{
  "d_mlp": 768,
  "norm_place": "pre",
  "beta1": 0.95,
  "beta2": 0.98,
  "schedule": "wsd"
}
MLP neurons of a small language model. Each row is named by its layer, matrix (gate and up: input weights; down: output weights) and neuron, and shows model dimensions 176-271. Each number is 128 + 24 x the weight over its row's rms, rounded and kept within 0 to 255. Numbers have three digits each. A neuron's up and down rows have the sign that makes its largest values positive.
Before each neuron's rows, "raises" lists the tokens whose logits its output raises most directly, leaving later layers aside.

raises: "ice", "ised", "inc", "anced", "olution"
L5.gate270:087142150115103129151099159098104107113166143121148128103140130133121128143127101136120108105111093157144120167079122141131131150134123138120133140146112143101124190130120152157124114160122142140145123158124140141115148137115148113111130143132107136143122121119110088139119119116116176127
L5.up270:119117133101130154131098106137162102126135175099142111154140141122151098140108117121097116109098107120143119144085154157108144143124146131075135116111093116134129155141113163151122125148140135176155107145119084190120149172069119129132140141148103178166112109101171130157138098132136160104
L5.down270:138127130095117165148091131142113103120128161140160134114133135149138130122155091104100094095096092110166125145087149135131138162132150100109132112125073121107140194141126158163130127158143129177167115154101138171099165140087136105111107120138112148139091144096157109133136102111129171103

raises: "eration", "ric", "re", "es", "om"
L5.gate455:133133147138124101147144128045135159130112155109087115121153116150145116141114127153155090105104112131105096150129155109149157132115149107141092082094140117155125141161133113128109117161079106089123133123073143169091147150091131151124126141101056158140174123143117131153151162097105129152
L5.up455:141142152128103130151174137062120133136118154094104112117110118151133142120129151124177113133069130127098115160134150140158138121124149091126114081096165124155152090200160113136137119152064095095161109122091147133101140154100141116112145159099101118126164140129087116115138178108106116134
L5.down455:145169152118106076151144136067121122129138154123108096125131091141123126102116133131139118124068115124093103142153111103158172114132107104144110107103144106114155112192120107138125118129080081110123116134104171158112110126132143129121073167101091157119141138158090124155154146099112127134

raises: "ected", "ector", "ective", "ol", "ect"
L5.gate419:061179125141145132137089139157129089098148097105124114135122155156126134132116100151186099095131103136116102131104145134090156167152169147100137134094106095150135160092126156100134134150130106173140123142128145137121162130117130129163134126120114144169130143088125146122110153185137139070
L5.up419:038183156163155133157066136147074092110134103063146153131110170127133110153108127145122147108128140122088103106091140137126138130175127178082146123116127082133135170113125146120128103161089104144112118096131119127120118131091129126158136106148111146156104145088140104121131154182127136087
L5.down419:088182144127116130162090139120105113128165096099136159130087186178125116149111128150131104117147122091129107135107131151145125163151105149099123118113122089125139128121145132145132128151100127138162120142135131116114153127112076099139085108132121149146118123097131154129155151227123157106

raises: "ocation", "ative", "ay", "at", "atives"
L6.gate219:153144122101144158116117151081136154133134128157180089112145128163117144094152061159128114124122105109157149149080167153117161102134141126136158144122122154159124140133123151117110152137051133122147108129102123108150110138099136158066146056113105088134139121105142096111126115131119147071
L6.up219:096160159121138104153129108109140129130122210156127133176136161137123090151133096151180124146104168103169110135138162140133144138108130110138145113099131116145105135134106169153120093164108154101132125130129142165151131134142123134096123150120104156109102147099104103137121079121106144142
L6.down219:105159128133141192145117119122141145129139160129172105171111149168134097112131074155110110178117147099159137116118161109117156192127142137115133132107118127142105159143125157122113088142056152101172133137114141129115132132100140137121129090122117144108111122095131106133128111080076136117

raises: "ay", "ant", "ass", "ump", "and"
L3.gate642:143087112132132136180144131133144123145149167104151118152153128134129090130108126097137172130134114174115141143137146120114124128131158130113133088092160150088097083136122153117114135133115120061107170151154085095111153133143087066115136090127111114132112120131126130132140085134105121105
L3.up642:145085109141141115174118142100130123161147138111138104103130105129142082113101133101138175136146114153109121155155136111118124133111130133092120073082180141070112106135112164122130125152143109081102168142146087095144155130146107066101126100138120131109139140112122099130151084110130115126
L3.down642:140090114170162137165123119104108132139143186116103114148154145156100097109107125102121160134127117157109120140155102139122129140118119118105095097113125125082118109176124132146125112146124110089106160151143093070140147144140120112142089123139126140107124116125096127136123114109139108113

raises: "ments", "ment", "ed", "es", "ing"
L9.gate377:141134142145135148139149124117148088098132135162113123134111103104149156135093143153143124123140171137107099099106162111114093120130189111133112125175190129191131102133135157121103154175121153166108129118124121136140126127159134165131147136125097106135154117100146088155139153125156118108
L9.up377:130090154138132098115174071163122110171128160156147142133172129149115131174108111146140119111102144095120116117084098071102102102105131152174095091077177146117153112111168157126137130133124128126140124135097118142123160116140122155116113104096090100116094131130124072167133148144154148082
L9.down377:119103127120108124124120142110119145171118143119162145117106121111136115144122125128154162107115113094139140103114100083167075110137128154110123111123118158120130123121153156126100089117118158113131120124157160139114140142160120121122110124095089101150127139161133134069158140104155147144

raises: "bre", "let", "st", "road", "str"
L6.gate330:129094106144156153136140146107122169081186136093116145122096127118148103144152095162133114103143122143147073108128143147143102146169160099137120136152099136126122188096148117062120107161117130161170152149124150148096169148136119136097126136110128112148110124117121162158115145156120167100
L6.up330:071158143142120107134107135108067092079140122122144171132122173136128089137158110126112146108121168137110084141124158110113120143143128143153149118123115119078151150119148135137116111129087146202158123130082120126131145114139136087114114103133134102134108189100121132146149145109125153112
L6.down330:116124105153131153113103131107115180088196129092107154123073143119110095150158121152136138116135127164152086146129144111153124154195111115147101117203104146163133185107140093066116116152063131168184153117102120101104155139126102119098066113141114104124115144127136182145149147148092159153

raises: "ising", "ival", "unner", "ural", "ub"
L5.gate14:139107099173135159096110126138155126140151137133153081135152159157141096134109144149129125154160079124075134173100163109117093139106175113122129077062143113147088139135127114169082131138113111149092158138135129137121168161132106124111124142153109138109137152082138130136124121139125118141
L5.up14:112129123174141144124103102158134146155159141142134097121129150165141117098126134113125110159170083127109168152100147136149123159110134090139106101098134080119123111185094108142099131146116101139112165140143114112106146159119116114105118152139137171090157126115134107101132114135153124141
L5.down14:139149118172120116120098127147137126114142101133146099150126151162117121085102136127111113149187116101123135177118116129137120108129154091130120089093155081116098140158106103157129129125139085120109184135119117102103125131153117111131062152157160176116169119136118136085147115112166118152

raises: "iving", "overn", "iant", "overnor", "ly"
L6.gate516:127110129085144164143161126109161108154157122155079123109165154106140120100088106170085113156124098157100126149102153157111102109139115140081149126164161127162090148152120170098117126128091098099103086140097142169120133166137140145147152164147095085151146105125123121160130136120097145134
L6.up516:178145148169115151108111155123116128139165114161096128116181115112127116153097090114115138123116100093070131135166131127150095130133121155132139101152100095160125159119177143118079122128129166127142086112094160095096126150145145121135126120180129117160127118112058149154138125120169112143
L6.down516:142104128120113130117163142097082150143142121141132167160140100120150145130108144158125146112133126126127132114124090106130100123081115128133176148155169141114144138114156116128095110081120138133117105083130129117129151141195184145114071145167117117143120135148104159160149089108147141139

raises: "ios", "era", "i", "ii", "ias"
L12.gate180:125136122128091152129130124138136119111127128125100116162132135106168174125111127162156109134173098119129172145161110133120111067120120151153112112125094153165128112106110140085092094137133066123157087085124102161144092119137154161106175111124099137133125114101121149188122155159098096133
L12.up180:124127157129123151112151132122104125164111120143166163134100082159141102157138125087126133168105099130092125117113121116122148144151104080151137132174142140122179094170128120127117146147123128137122127139115095128114124121099139128128153141123129119106116115145139098136110134141146125133
L12.down180:139143110127143123186153153144109125103171135149110139123119125132151119085126151117101092128101151097135120133131139095139123107135159138111139131172128142124124095105158162128167128110125147076157104097128132118135135145128146136126110145147087095144160125157111138084145138150138122145

raises: "eb", "ing", "ments", "ements", "able"
L4.gate388:120086142140128132135146091079143088106145156150111149161125106135143119130125107132124110146093118159107117129105139128148146098108115154084140089121141150173119124189145112149115175167092104118113135114146157164112114160120160119086118108108115089145110132125102097128157102096129158125
L4.up388:140092146112135121115137100075095146124112187148140132172088136152113144112112113117119096140100117130109109120165159131147159121137107130096097075145121166154095108140151084148102128144110126147109134072161096173095122153090157146118134114143127155153139151105133145116151106094127118160
L4.down388:131098137147139098159158086053124113105142155132149150150120154152090136121146138132112105143121100132124116134172110087135147093093104163114080095135143159143129107191115080155109133175106120127104141089142114145124075167108167136115112120128121128171107114131100105127140090107123136147